{"num_attention_heads": 6, "num_key_value_heads": 6, "positions": "rope", "qk_norm": true, "attn_scale": 0.193, "tie_word_embeddings": true, "init": "trunc", "init_std_o": 0.00861, "optimizer": "adamw", "beta2": 0.98, "weight_decay": 0.11, "max_seq_len": 256, "doc_mask": true}
MLP neurons of a small language model. Each row is named by its layer, matrix (gate and up: input weights) and neuron, and shows model dimensions 32-127. Each number is 500 + 50 x the weight over its row's rms, rounded and kept within 0 to 999. Numbers have three digits each. A neuron's up and down rows have the sign that makes its largest values positive.
A block is one neuron, or neurons of one layer that tend to fire together. After each block is what it responds to, as a language model described it from the Wikipedia text at the highest values.

L2.gate342:624480506519511489515492540403454629513529415552503608407455515540424485431450543489471449452504474564499595425436571498530571508563413400484558544479470457492569427486486624524422410465509484549497500540424473502490554467490457522387601547497524502396501534505515550501548535540522468510
L2.up342:518467467508421474565503534487426502492458462541439521486523523555492479475551500469557463486541456510473424443505517562522510464552502501527519478427560526593530544417512535550534493504552534520450506444594487575492547515649470508534465552531540577503454442506502506604506443454499410517
Description: Full stops ending declarative sentences in encyclopedic prose, often before a new paragraph or a capitalized next sentence (The, In, He).

L2.gate387:552461539487476419453407566475616505455530435469597535449480509519420563447534383494528515525590556436530567369613471406505510505379518556496509533448459530466403445509560505527472422540560558436392506531488513465416500600495493505523435487567549512519521455604423483498550487465460489559
L2.up387:515536543477419494547553585557576514496541547502533433368482470586473474576440442528510508441548498486518474540546566370460392458530567494419566483552449541565510518540479526457417360511472622528505503511462473488585484611494510497511464604476464459470442499517473569552504512415574425446
Description: Short opening word pieces (often consonant clusters) of words split into subwords, such as pl in platinum and planned, f in feet, col in column.

L4.gate8:498528474435473484444479544509477553580515437414497571487503445479462466517484476434487530524476510447517441442534575536530547561449499534428455531544460597481502431420490491427434510559494464489456511548462482497604441559524516503561516597468463473578443426515549448420492494565506502566
L4.up8:504497545539473489543422500523542636626539496516551538500523487428450482533415498511491426461372572450455447529548567461488447518440541449504458531457418418523335618513502536487394493553481480524456470416471500475580565502468554529578491494507483413537581451524510526472466490511477484538
L4.gate131:478463488444462501498375590428522557486472470477565512504482599585411628527523447571509435440573540502462570480530476526492514494474465535494432507535421485515505477466441461549389533487470419554493539395529451450528487414556446487606409454465509508518488560544482544516546538532455468409
L4.up131:555560538550490483537503525417542413443514489585563501424419515519506483458441461430554571439588452443496485527580417542485489553429600474421481555554439519508574465445570482561413487455563491567454488462496485425508491554464522521592504494417463556423388492498480531489587549515470489453
L4.gate151:462513553534551567579467435502472523481519427548527454580463500541402474491538464488576512534468477508549573542466485435407449467561470444489568535540536570524465463456582449526498498455571486555536465500521462495539586491505511492460516539495546472535461440492534575422476477511560428457
L4.up151:530458460503503426504520457578465389553539506388629498459493541550471449485512471424555570544558441508474481534651488533507545517533548568511489465585483479530479525566446541497486458544497536384376508476541573435586515477438553503507441534462482442528467481530487439506526475416501447461
L4.gate207:457519569547529469488475583479485524582497469456583544565442498568473544503570527550484546458489604386550476448628538471520448550529553517535492492528511500551387417478530601514437476554471537568568507497480455410503404473560526545467567452463432529469399445496500532464468514457531521559
L4.up207:485569513473568484504546609521504485473503510437501528492503521540546602421511465515524505505426489388560449520607523489442463554440530519487468512538519571465494405509516448486466563600459426553562571469569543493517548529576492448488515473486497533423464540574521439442470459493608478553
L4.gate245:488485516498454400434533525504474543494460417537542511446428428512450494492486466513558579511553553444483475489507491531492562477483537512479450515460472452536416432561539497400522526483406426446491486580520487627475479458494477535366475519483499513516458528537481492532463516519519596544
L4.up245:560525561454499434541511414428503493538549465388542583572507573559523587590416465573540446348521445464520561495496510586547499541474506462453452537422487529486518507387542470534581501510457491563505571376501486415540578512457538530452527443538436590524467470588494488485382471525601454591
L4.gate416:486465534445463561562542518427540499503547467564521564514523506473440478476477595500474504517470524530472462457520494556521443527550568482607477519518451549492544508586589445453494535447525477428472497498471427520519566544575491496476468441490510518539483468596547495465514533524545571483
L4.up416:536465575568471505443443353486486478597494426458500571473487416482482398534419532443553527483470427417527486523565575470468481488464564445544539561507607457433397508544465550484553461501574487499529456526405484493483454480560523533590488548528539532543549589488516492475514487450462540576
L4.gate479:484371429584438462511511507465449400461519486487582591502581510501470469450522555517515564536500454482494382525427518454503444591494530501419549506449499576457550497477530512512491502435521493447559518473464456548552482528445572570497510548481554510393482534525585527522498476496550496480
L4.up479:597506456464560636448505517457574556554484483434471493529555540498390427366431486541505457513536477440487474572551570537539445474497488506467503541521373511445455493464528581488442520511511523513477453469542468446468491490558465533490468555510466455507510489542448487477514511445498500583
L4.gate490:409593533535479473474478479573478496534539507445553519557583503599554525520545501517490619461591463480432454493526575486440436484489515484408517517493506604499474462420464448517471575599403558600431571516526447452492488503463629567506482547465519505553523422525498476438466468461564473378
L4.up490:565479484493502445448549510531396511391459495501596502421572603520514552470529430544520485602458402513430457483563440486474483505519482505437419541432451474476513445516389499511444450462438458516487564502479514591488430502508478521425480507532402504438487459536462506511465637519508588501
Description: Short opening pieces of longer words split into several tokens, such as tr in traditionally or trade, att in attributed, and T in Treaty or Tootsie.

L8.gate35:479414557522439474498504474564528471513418492519412547540474461541505495543485448451495506530398500453402551520472522439466452566491483553443498561583446480493459481572533498489544440524547526568557449530458434580589507479566499517467526505525539495541466545415535468471614419540456534604
L8.up35:549495535621547402479459582486537490501574426508583424514613483526425525462551492602600515471622510472527502424510497498517428480500546441567486508488474569468475474528450483488441482573475547486414444458425552468537487456478418461455545477456477562475496529401472556509580462474526492447
L8.gate69:500478486496430510460465488487467518508507544481486499453489441482456482513560469527606593475501329542533451562565442497521561519419484469440462487579538464500502393566510495502500498629564468497589446510492493513478465512487467484426514492492503419517446521456467532539478510415500551556
L8.up69:524521440461379533523493478564495509492520466526484501473526502556502503589568583447500447560475471391448603565463451459553582476548458542515491428546456527405413405519565509526413534482394502525569443525373471530531530477568585549460442533450493567467488561490542511513522544374494547521
L8.gate168:511494530529516468463498461513518453583346515534443534558450440526527495463543487412550583485506407457529524552471451453562520567351533558462540506462482536539496495491572548416525447511509556470489441494498444453488504503536514435359442530508534507561536534521542573514511406575503570693
L8.up168:565423463481428574509457487491489456424386490562528649479527547445480509569449479483430478519460519485430497619624451551502525465503458447507490533451443484521482563538527505474570580562409528522591482509506537521483448464526431570454510503421433541494555535565549472495506556498540493489
L8.gate214:438581419507498481439482438564495488485488547577566606502511377476483465396571518444600549483526417570516489514465574451453553455567521501490570610445568562486430470489556513535508612434484547411493541528536523586460443481465514549489504496463538479478544544530449459553500396485522518570
L8.up214:555520471537519537463445524487458520465466492448356488460564578441445490423451463490547460538479520558456526441464503516446632441568389459469472535489530545483531437539460514462391489561485509539594562534573432508527490565516404447444552580514523417452595540411472457510551498440505476523
L8.gate220:496504560427447469502451521473377503545524509486451513513466384533489416537594557441542493514477516511529639588544505472500504443511494512540550487558440569500488401525476503571435482568442477434491516487502416546472566486518476552430525564509616534474468490560480565523537513455512508516
L8.up220:519495439441558428486496496511473571607447555436472596490447436427526463446580468463487487460461499468479454480499546548504529466447488456442588519514618499473544529471457505541451592438539546483489448544573459463454453527538537492492612552523504537419480471485555545463471505554544541546
L8.gate267:427501463532507435495480433517462539588411538461468499433504536493459434392575470484505532440487519434470445473468498415570535549460436499482453565363456526568428477541582519509508486461490514506480489498570450499512428537487529436508517558482551521465458488557434477566444502565509533523
L8.up267:519503564480439430524520402469584531530502465515538487511571616559547437530508407578576452517569621466551430426441511473457486560499422498497481437540550462439490532459453507537537532451496504516518460482581538484543463485485526535487430511487447465514447483500543472469502548546542517537
L8.gate310:456471455529490485443435463452571529457481599457516509500496517462533444504534578503453455513310440488562528527534545572488538489569437355434475424495529567511526524540517548558447518481505600472532445481495478570516495493559572521478473480532520448494476419505528525544449452606567605557
L8.up310:459524527481436463479536410490484477370548578454527577449533513403511428517545430566439562475480449475445477457499512497380551464545458563449542442510484464531560549534449478477487503466500549379487583536561457586484509618583528502449481483491446527397472477545490514464456544556430443585
L8.gate434:470436493513537439504466541519467500524544529534518475522541435476478521451525568376530501576456437491572451452431558433486543542458520514518487467596594531532520469485577568516508536429564462433445418618449449489457479551488490459476401523490470498527473463456494529491459526491587490612
L8.up434:520452554434506392503516547504460519543454527499504524490337509490510543444497486491549447459561550481542490588446468493481333528472535535430435577572574497461536446471559447591530463465577426412451503494505552424545486442479461484483540464515516502507539570515527457457506559486401481556
Description: Fires on the last subword of a sentence fused with its period, such as Canad·a., build·ing., German·y., usually before a line break or a new sentence.

L4.gate0:395558447495463433436460610433525515538533522480504495474494514534570570543473536529538598412490451497456457483435561500507361456487504525469586516463457475493495523431445492533551460581576465457530466446503502531550546359501567461532425526484630381538484495529391479567484501455503435420
L4.up0:502436489451577461493549584519500567549593486510511520489612465527479516423572449570474536533473460590513423444522509460477496460456484531491502512543526482605524509513514525522539516519546462550493516516444440529524467503488589542538434526486540472484445479514491446498525378469331389547
L4.gate163:500509507467532435472457487445524490512596539543546587573519499606557512464498548629515576551504477532569577474487562551561463528522530535549482542423580467470447446490553504497540531579505478445500548466546485529444398394481616540536417442595455465412493466459506513528510430487462476501
L4.up163:480502427559551511485465550487601561521554498573542537542537561429406513447490497608530520593421526452488504563438429484518475434453457443543535463532454435511453452522572580499560543538490519418448551483473487551485412471536554504557485474467462530466401572491466484582509514450435543477
L4.gate185:549413464548425551555513506523463534570588582520508448466582516461428521418470548573477533416468462552565517424482511521571532383558504559507423526466471627544538471516485579555455463536504496482532580461487374476460498503533618581444506477570495521441524557491482600516505481429452495441
L4.up185:468475514532497431476384452542473469485453508600452529500453474479547445515466544479485578448600475514601499488420460517489518528453566492493497521490545591550389410458408482430578489512529518608567470534442566473436490482486490452564455554500488474508457486476545507552581475599450552471
L4.gate290:492400448506484487523542489521530580479450472463502543532498483514448475470476474579432537356591518504499469507500547474495397520443503474567504440443503464515516595484518480469466482569499424519545457512359484389487479489496530507542423477540575438491551547404496504515584522572501444468
L4.up290:524471509513482443498516475557499467528492557456454533512538588535543511420578485547567574480510360530461498551497537471505544535402517539515565479550527505474499605383514411450440489529541478471417534440449457494521534518496525512491458485423562503504502561522585489455577510534444428458
L4.gate318:503417542499430482565415539536491451480597530476439550504539475558531432517508582541478525435517477498492543515507568567504550465469475496632443490497511566493509488449512484525451551465538530488537480575514494422450554475536545448455466488445486533466495552433500619502602449501415573488
L4.up318:514454573433490512441458570586497542528540504508488561535534465523550577448525466518577569484485541460566567485527482546480535484442481524560492496504419490479592534497526581558448515515525431510555454513440504535568519400511599556388512480541558496422446513444451486454525422592359525469
L4.gate381:530479410522441466491507531517503401656514492433490454475433508479512440492549512495527594363502514517527495517519558523482528535561477549402470391590553563481528481464601458398438522500583531466439465515470447426411545533512479486511519507405626425517585502503491591525560550408434560465
L4.up381:577475432502510511535510549461498510570542513454433550461467558517590449493531515483523556461551499562621440483515559460412468580532521486587495420481517533460511496442496412561438526557519465518511531574400532441509441517519433535594462523600507526475488419470482557451452511497446576496
L4.gate404:480441508560520505487649490556574506500565536543573536579426494526517424575503504409552565510515444531481560555501553560486438529412494487499491559454498543576452445544518485491548435608596518563543561462590519463441424407515554590473596449431498502489512472487537472556562513515443481496
L4.up404:447580502556549449439485548543542526443576542481450548523457522492556503546469483555543606524447491487469508550476455526475423542588545530510553464491540506470459354497459541471534469518492560525492426665539502541439493457526577474576449437472490489523510657558487539514479477507437498520
L4.gate502:468583555508466568457540462605512481502522485557424478494477525565614429476421576506433465475508437616511457513463517565433363516448481523474508450482491536457538472463518444522425496512594513572466451454460410486591483497459483523473449431472504456599514518498518509460468547491476446448
L4.up502:508512568502503511407540521532539450400497560547389511603446479505491526507433567491417525519547412433550563477607515461420463563548459543462507584608432573460509491446527481557496471500424499434461479467523481462440450524535545558513465536521527450544485606557545500474506441488454505463
Description: The last digit piece of a long number that was split into several tokens, strongest in decimal map coordinates (0.7436-7°W), also vote totals, years and codes.

L4.gate57:557523503414501508556551477534380420517501543509554510509499523596422510521564497526535589478468520440453462524476386481546466653479509532510527478442562451507519521488534463522434500559408514559535477503560455589513554459556489465498585464540487504523500513454556618544440416449534434484
L4.up57:515443536426470384415530540425476565412500528523475450465431419441447506443543537524482483598532341477618577429552489501545497564560477498527536569536446528516445410509415526375471441505455455550427525559446532584490607485549498364419526527535576511532513439424551491545495480448488530475
L4.gate142:550447517481471447539512589543416469459513551539504531454462628589440478452525560540496585533473565534451591452482466563564451606492512552545489503386499487438445413562454455569425541516493467534492494445493413487476505463482522458410559504517595537479584470461443512528500465442552497533
L4.up142:465403514449491454564401601461490569562529458440427620412552491483457534535535437540475429493502545444409516466517455522459497525483418475547539549512458492545542426537408473486571557559523514498570614556532549530453417561535462497503500472448583540510487510490444495521606400412482498516
L4.gate183:443417482453549505447493517462505565525545495574408601555525409551435482475516538497568553465434471522465620490452471510516505469506531463526517528391432493479484415502572493508483492485539458543543529535481459519421564482519525455473465507465588486483481541546410439479444454562521549569
L4.up183:442457552468543454434488506482410512509543445488535427518480468484490559417492523586582521478558463454402518452513542527464475533427456387593497505462523441515456535454494489438451633541529436516515557562438557515451423491458491374403586607531474501434479481471538511451530514509560543517
L4.gate216:472481421546478472527458530500466521482417383599573527460491488504507510443462487433451476451533535478436465500443495586543450487450612445352559560541456582508577513487596479457480531530512472446421517549528468457496616368519458467431473448500562555470545536558485543527519440443499478505
L4.up216:484471541502567424510510409518547482472507510441561510484490505373573531451569450481456532557524406448519565517553531513512491561441501533495615462434554526483564577470487476455594524521536495528445545477519501475471517455470534406436480496460535494474440461415495497502511453541419540559
L4.gate265:557570459531428488515445508584432551512458525454536493443429489485426476473538485544444440508413460496449559553489606573400427534509540545447482476515540381438471430526520520475546498510484536506476434503471532586567574458521464521572415455519446459505482522608466476473499525493462444510
L4.up265:579474475459458474531507546578445560491510473552541476474464628565501543417483531499524503486440479471484454432487456458539586459495461435387622535469496489504520427431499458551450479477445522498550486424492490551458553601554576458434452476533540539524554505434456538508519496473620457468
L4.gate287:586447543465591512530527488451460452512496468506519511521471560544444425457457532472529510527482426517481488506462596530631561479445522505530538538475498460513469406531472487561523523538497485544552494597442445558485531506577514478419533566530640477548584529449464520483490442385568548498
L4.up287:475530466539503470464419533482467651576568461535439535418561493494478541568529455574592502523501506557579634473525466564464450491421543465572512468431496488500491446519476551477494491491462514618556526460543483483446474447561508510536533521413480542492422512485449441585558486501532444574
L4.gate432:566459538530514553485504535515509492504528500445460417458430620515532534512511525557403504471437474501472509520572511579495494428540485503507505509497491524451595474562427538578563514541485640554551542478464483532581492468504509551545468461492542542506489379494484498513563444440379556526
L4.up432:507467460567518527480589452497482507574590521535522526427460444434480424541533521475551354500513556562501533458585472487405397476511500472602460527508504528483463573476513472537476354483549511475453466554518435586526494396514420534499518568573543478491561439482482467515485504510551457494
L4.gate476:576566511470482432484572462453530515528470438522558439439519497399553548381552479575486492458530552531443518583463522594485456602586504543473539460433530501471554468444530559534390551504495473527458521536533465486504510541455514557435523429552522546476535550470476592499506474492556553503
L4.up476:543510474539546541465555449493567528517553410499583513442523536437452546551519489504483491525471531408573569553517604638523495479479467470427459514461475564546534511514475510575482469359522450491557463452528492488549527463498448556487534556548501583537418568485404396462560575407433379467
Description: Word-final pieces fused with a period that close a sentence, often place names in biographies, e.g. Americ-a., German-y., supporter-s.

L2.gate36:502523435512517537450451491494474583647483490522491483489498563534484483588565560539552516442551475478537474446440522491498503507549470532532559431495633544486549411490558490511454519523494521502534535417443484488522486502509565524583506459532620469480552520475517540463557392562477418436
L2.up36:534565444583443557514414501486428462519507541470329477405504505493508510438481483447511575490450526575463391555477467408544531495500508502439551420471477582521550538435563542503567479460500567560466510498546503460551410578505633432555476570466409464508459544507467456587414522511497501535
Description: The last digit or digit pair completing a four-digit year split into pieces, as in 191|1, 183|6, 19|20, in dates, tables and citations.